Weights of a small GPT-style language model, trained from scratch on English Wikipedia.
Size: 16 layers, width 224, 4 heads of 64, MLP 448 squared ReLU, vocabulary 2048, 7.8M parameters.
Architecture: rotary positions, normalized queries and keys.
Training: 282M tokens, 8606 steps.
MLP neurons of a small language model. Each row is named by its layer, matrix (up: input weights; down: output weights) and neuron, and shows model dimensions 96-223. Each number is 128 + 32 x the weight over its row's rms, rounded and kept within 0 to 255.
After each neuron's rows, "raises" lists the tokens whose logits its output raises most directly, leaving later layers aside.

L10.up222 [ 92 157 136  64 128 147  88 120 155 153  92 144 141 132 145  97 116 119  41  67  82 134 169 119 118 122 105 146 132 147 184 108 112 132 133 186 180 128 163 193  91 100 162 154 138 121 167 146  65 101 125 111 167 173 160 142 140 151 147 100  73  94 138 122 130 157 109 120  75 104  84 155 114 139 123 130 184  91 164 131  87 102 113 176 137 170 133 150 110 108 104 215 186 107 147 162  83 108 149 118  99 122 138  68 156 103 114 145 145 110 128 131 111 175 170 133 163 100 160 140 178  99 123  99 148 120 135  76]
L10.down222 [115 163 116 189 157  57 135 116 114 145 157 139  92 123 148 188 116 136 131  87 140 150 140 191 153 113 147 141  95 159 105 100 138  84  38 100  52  85 125 106  87 168  84 118 105 162 119  94 175 139 198 156 115 141 152 136 150 140 121 201 117  73 153 118 112  66  81  74  95 138 124 132 161 127 141 128  58 125 184 104 148 130 124 101 115 116 104 120 105 117 182 142 106 158 123 106 148 132 169 126 115 169  84  95 111 107 127 146 122 106 144 148 106  95 106 179 110 115  86 154  83  91 151 114 167 143 148 152]
raises: "ately", "ary", "ely", "ate", "ates"

L5.up149 [171 122  78  83 130  97 135 151  90 106 147 184 144  42 174 124 169 125  90 148 150 175 100  68 148 144 149 151 102 156  87 174 106 127 143 108 163 143 164 136 114 164  81  51 131 121 149 134 156 120 152  30 125 134 116 126  85 107 136 136 140 116  81 148 127 163 113 161 132 131  92 182 121 108 127 163 129 110 149 103  84 149 146 126 132 127  35 114 127 128 110 186 163 134  96 111 145  97 162 161 102 132 111 178 192 103 103 147  64 123 142 156 166  97  88 109 135 151 149 188 122  91 180  96 137 107 126 115]
L5.down149 [142 159  95 114 131 101 150 167 120 127 139 172  86 123 101 133 161 162 151 134 155 119 193 119 166 138 126 165  80 138  55  61  78 146 131 169  98  77 127 107 132 128 172  84 186 147 154 133 121  95 141 107  94  99 137 169 141  97  89 115 122 106 194 107 146 112 153 122 143 183 120 161 113 157 145 129 151  70 111 136 126  98 142 189 173 110 154  80 155 123 113 123 161  93 103  94 131 130 107 162 175 169  98 123 139 132 161 125 119  98 177  69 159 123 140 107  94 129 114 123 139 118 167 106 185 144 102 138]
raises: "ist", "ly", "ism", "ists", "ely"

L3.up188 [159 174  85 123 136 153  83 129 113 105 136 135  69 133 146 133 164 172 120 157 109 118 136 124 114 110 145 145 100 135 152 128 150 136 143 108 111 163 154 128 115 141 132 161 141 117 178 148 167 176 122 121 144 137 124  47 103 192 133 191 120 133 152  88 102 145 201  37 175 138  95 111  92 167  94 188 129 111  61 175 123 120 105 176 149 167 158 127 112 201 156 134 186 115  78 113 147 127 137 137  69  81 117 129 136 103  43 218 127  77  95 114 137 178 111 114 185 134 136  74 118 148 140 123 169  75 148  78]
L3.down188 [ 93  68  74 141 150 169 118 137 132 109 141 117  96 132  12  98 135 129 156 170 153 173  41 116 121 108 103 147 138 128 123 138 144 165 164 112 100  56 132  45  98 142 137 150 134  73  94 146 130 109 155  88  91 137 150 168 146 142 175 142 142 158 139 100 150 119 129 144 164 166 138 128 148 120 133 163 118 107 141 116 169 108 102 113 170 178 206 149  48 156 122  97 124 111  90 128 180 183  83 120 100 203 120 142 135 135  78  96 140 106  75 176 111 138 130 111 143 125 104 153 112 166 123 146 140 106 108 150]
raises: "==", "===", "====", "In", "The"

L13.up165 [134 126 144  77 170 146  95 140 142 155 136 116  88 135 128 108 178  90  71 123 164  95 148 157 151  85 178  99  92 113 140 152 158  75 104 163 186  81 121 107 162 153 123 120 169 106 142 123 156 121 125 123 104 131  74  80 117 146 121 149  94  97 129 128 140 118 112  98  82 133  98 125 142 114 120 184 142 114 138 170 139 169 143 149 114 137 141 150  90 151 143 131 187 104 117  81 141 156 159 155 124 112 187 125  81 130  85 163 149 147 100  69 140 115 107 135 109  76 157  78  72 125 133 120 168  89 189 146]
L13.down165 [136 123  92 121 147 110 161 182 176 125 119  96 116 117 154 200  87  97 116 116  85 129 172 174 138 123 149 128 126  95 106 123 100 159  85 177  86  83 143 115 163 123  98 133 157 170 123 113 119 143 165 152 124 109 140 115 170 128 124 146 122 142 158 203 125  67 126 106 103 165 196 145 175  68 158 124 134 123 114 140 128 140 158 177 109 164 135  90 134 129 152 153 141 135  93 117 112 132 107 181 150 185 117  44 118 115  75  56 135 111 132  98 109 113 150 171  94  47 139 146 140 108 144 130 140 127  77  86]
raises: "ate", "ates", "ating", "ated", "ad"

L13.up39 [101 177 131  91 139 143 163 130 127 163 144 179 151 104 145 141 109 137  79 196  71 192 164  99 146 132 124 128 135 120 176 107 175 118 109 171 146 125 149 141 137 168  88 160 159 143 154 141 187 105 131 150 173 146 129 127 146 141  61  77  89 201 168  58  70 144 144  71 104 157 114 185 148 150  99 152 127  84 171  90  76 138 171 151  97 148  89 122 122  79 116 106 194 128 122  58 120 126 162  96  95 117 125 104  59 145 137 130 138 104 162 122 100 142 151  88 122 169  62 154 125 118 152 162 138 132 106 136]
L13.down39 [ 96 138 150 144 138 172 172  85 100 142 124 155  93 123 135 144 148 175  95 140 111 114  89  73  61 160  96  91 134 143 193 131 110 144  91 116 119 140 145 103  86 154 124 107  93 190 128  65 178 136 145 139  95 173  99 117 171  88 136  90 102  69 151  72 125 115  89 154 163  95 165 140  54 107 102 125 167  74 232 153 145  89 157 163 141 112  50 105 128 209 143 146  99 128 161  98 116 154 141 150 168 133 163 133 131  80 123 146 107  85 105  76  90 150 130 143  95 134 126 119 102 131 163 173 135 120 154 122]
raises: "ced", "ces", "ant", "ants", "ople"

L13.up234 [127 167 131 123 145 152 124 108 151 121 147  90 101 161 119 111 146 192 124 110 132 168 132 156 150  85 151 143 201 128 108 209 166 114 110  86  55  92 128 130  88 131 199 126 116 115 109 141 124 100  98 157 172 155 138 145 158 168  74 147 141 134 149 159 133  98 180 163  73  82 122 132 119  70 137 171 105 149 164  87 174 108 160 147  93  63 136 112 123 159  98 120 136 135  71 116 153  91 191 111  72 154 149 128 144  66  78  86 137 144 156  75  85 124 129 129  78 145 122 135 129 130 131  69 112 176  77 138]
L13.down234 [142  76 101 144  96 144  93 179 133 123 154 111 165 121 163  83 131  95 142  75 130  73 119 120  71 142 138 103  37 145  97  55  59 164 128 103 139  94 139 135  81 149  96 121 120 118 136 164  91 149 142 143  69 179 125 101 111 162 155 144 129 109 113  48 139  87  60 101 107 155 159 120 105 118 106 123 201  55 132 113 128 106  70 150 117 128 164  97  71 196  62 139 130 145 129 177 141 103  85 118 198 100 119 145 102 167 127 121 121 177 118 138 144 150  99 159 153 136 166 151 129 118 175 165  77 156  78 124]
raises: "0", "1", "2", "3", "ael"

L11.up392 [112 169  56 121 112 100 137 114 101 142 127 148 127 111 100 162 166  96 110 108  94 103 108 125 115 130 149  78 160 167 168 156 149  82 209 163 105 110 132 157 134 173 170 123  98 105 146  99 121  99 167 102 124 115 134 149  83 148 134  39 133 144 110 188  78 189 116 143 114  45  97 116 111  84 119 147 135 103  90  86 116 104 134 100 118  78  95 128 125 130  77 189 124  77 129  64 120 116 134 165 149 117 138 105 117 116  84 136 133 172 122  58 105 168 119 110 161 127 126 173 109 128 124  94 145  85 148 145]
L11.down392 [100  78  88 118 126 112  53 178 127 139 240  89 177 128 153 123 124 135 128 115 124 108 129  32 136 109 111 142 124 139 141 102 133 142 160 137 122 109 111 124 166 107 118 165 131 164 136 108 106  92 170 130 137 104  60 198 129 112  89 147 148 132  89  81 151 126 126 155 164 147 115 115 174  85 155 134 167 126  87 127 112  96  79 186  58  61 114  96 146 109 162 146  87 111 152 138  79 105 103 112 171 148 116 117 109 161 214 150 108 125 138 137 115 127 104 149 107 142 119 100 121 115 128  81 185 146 111 111]
raises: "or", "ors", "ours", "our", "urg"

L13.up358 [159 108 124  73 153 159  87 169 125 154 125 118 104  99 122 188  75 163  92 175  98 135 103 108  88 125 125 127 157 158 119 103 145  94 163 165  87 137 108  76 128  68 148 155 135 110 127 147 136 147 206  86 157  44 158  67 129 142 131 174 124 163 119 125 100 186 154 120 103 128 126 154 162 153 170  77 130 144  85 151 127 155  87  79 147  98  97  98 188 125 101 165 118 108 113  93 154 102 181 135  91  95 122 120 122  74 126 113 126 129 114 130  80 171 129  99 125  98 146 140 165 118 174 199 100 124 164 135]
L13.down358 [ 94 122 131  76 162 151  50 229 165  74 119 110 119 131 145 131  98 131 101 154 127 158  82 125 117 119 172 161  98 107 106 123  96 176 137 136 154 103 134  95 121 119 132 125 116 165 102 114 115 107 170 149 158 123 103  57 187 182  68 154 124 180 104 145  79 134 140 141  49 135 158  86 181 121 111 147 177 157  81  69 109 107  97 120  60 125 107 153 144 124 133 126  97 160 125 109 109 144 148 136 129  67 137 146 123 142 167  69 124 128 125 168 111  67 120 115 150 115 163  84 110 123 129 157  97 140 156 111]
raises: "od", "ove", "ov", "os", "ody"

L11.up55 [101 131  79  98 128 128 132 102  87 102 129 169 163  88 116 143 148  93 116 137 139  58 110 147 156 170 150 111 168  88 148 110 120 113  99 106 138 127 125 173 149 105 109 103 146  96 145  80 170 102  74 136 151 131 124 124 146  99  70 121  88 145 147 189 118 144 148 131 124 145 137 148 140 190 134 136 149 100 142 136 122 174 132  75 190 123 122 119  70 134 150 107 117 160 105 106 147 155 194 144 114 147 148 145  98  80  96  85 136 115  94 160  91 143 160 117  64  85  98 172 105 112 138 161 139  69  96 152]
L11.down55 [120 119 137  63 127 100 136 109 204 138 171  88 109 154 122 214 119 126 136 130 131 143 171 103 147 115  78 173 120 107 135  93 151 111 123 116 196  97 159 173 122 100 174 143 151 161 162 141 140 187 169  86  96 123 117 142 137 138 123 163 150 120 118 101 118 119  92 111 115  95 121 126 102  99 135  70 116 152 171 146 118 122 164 157  21 146  77 121  96 153 148  51 152 131  74  49 190 123 132 161 115 185  91 151 128 102 155 172 162 150  82 111 120 128 136 108 110 105 118 162 119 162 122 150 130  85 156 133]
raises: "ants", "ant", "ance", "anc", "ation"

L10.up284 [115 132 148 152 109 120  85  40 150 165 126 111 139 133 153 103 130 145  76 149 131 115 147 159 102 118 105 180 132 122 137 125  97 118 120 166 105  84 105 120 151 140 124 168 167 164 134  94 116  82 137 152 146 132  56 131 169 141 153 141 111 158 183 101 143 145 174  90 134 118 126 167  88 170  89 220 105 126 176 123 127  79 135 135  97 127 160 106 109 138  58 225 132  74 103 126 133  79 125 104 148 138  97  64 210  75  96 155 111 112 103  68 154 147 138  71 122 124 117 134 131 136 127  77 120 160 157  90]
L10.down284 [128 159 109  88 161 115 142 132  94 135 157 108 122 119 121 126 109 148 203 187 127 158  95  83  95  68  61 119 147 160 139 136 112  94 109 154  99 101 165 171 110 106 128 147 147 122 145  68 150 114 121 162 149 190  72 185 147 159 131 135 110 136 179  97  70 131 141 113  88  75 123 171 141 111  96  70 113 180 180 145 114 113 155 168  99 175 121 151 116 155 152 135 111  94 143 144 152  48  79 110 206 187 156  79 127 187 139 170 132  87 132 133 162  87 155 144  95 122 126 133 120 164 143  80 114 133 136 105]
raises: "est", "ced", "ces", "ear", "ec"

L5.up237 [111 162  85  84 142 128  93 128  90 120 117 199  97 127 130  70 154 169 159 170 147 135 109  96 125  96 127  65 118 113 209 158 140 152 124  99 144 115 166 141 153 167 129 119 183 110 163 182 102 131 106  88  89 129  85 100 145 169 139 128 125 229 127 141 139 118 146 131 151 151  63 109 116 222  69 194 120 116 111  53 106 159 169  83 121 158 122 147 121 204 115 152 121 131  89  93 150 122 136 127  52 122 145  94 143 127  77 198 138  70  79 150 166  96  57 127 118 117 141 121  92 143 138 117 161  40 146 129]
L5.down237 [127 100  55 116 146 139 125 111 122 136 158 135 132 168  84 114 131 119 127 163 170 149 118 114 133 123  78 104 118 120 139 161 110 208 125  86 142  79 143 129  88 120 138 157 135  68 105 152 120 134 111 109 112 134 120 100 129 157 122 116 133 160 120 128 116 145 138 103 153 206 113  93  86 162 112 138 147 118 161 112 173 149 164  89 156 166 157 138  77 153 104 157 124 116  99 148 169 158  72 144 123 227  96 111 136 138  33 110 129  94  92 210  86 130 106  84 164 123 116 174 100 169 147 112 143 116 127  85]
raises: "==", "===", "====", "The", "ations"

L13.up321 [168 171  72 173 148 167 123 109  82 197 133 113 113 150 152 164 173 142 109  94 184  93 128 134  81 120 120 117 132 141 132 162 137  48 157 178  99 127 196 148 102 188 117 126 175  97 104 141 145 114 126  62 129 115  97 143 184 129 118 109 134 139 115 117  65 103 118 137 106 123 131 143  91  95 103 136 127  71 130 128 105 177 154  90 108 127  84 147  87 113 140 132 170 124 142  78 131 114 149  87 149 135 164  88 105 110  79 116 147 128  73 166  62 109 127 130 137 180 105 129 120 152 141 103 156  85  95  74]
L13.down321 [108 165 119 155 144  85 175 126 161 150 136 155 110 154 103 167 107  78 112 166  76 125 138 164 188  91 133 126 148  97 183  96 175 106  91 100 120 121 155 119 115 108  61  98 128  98  75 135 104  97 145 161 149  88 129 207 122 128 106 122 178 109 134 167  71  83 104 141 107 121 218  96 122 152 102  81  28 135  97  72 152 146  87  69 121  95  99 115 136 118 175 103 103 136 177 101 112 202 121 100  65 219 115 102  93  85 159 117 106 196  90 138  98 168 125 155 154 141 116 134 137 168  89 134 131 134  94 154]
raises: "ary", "ar", "ari", "ors", "or"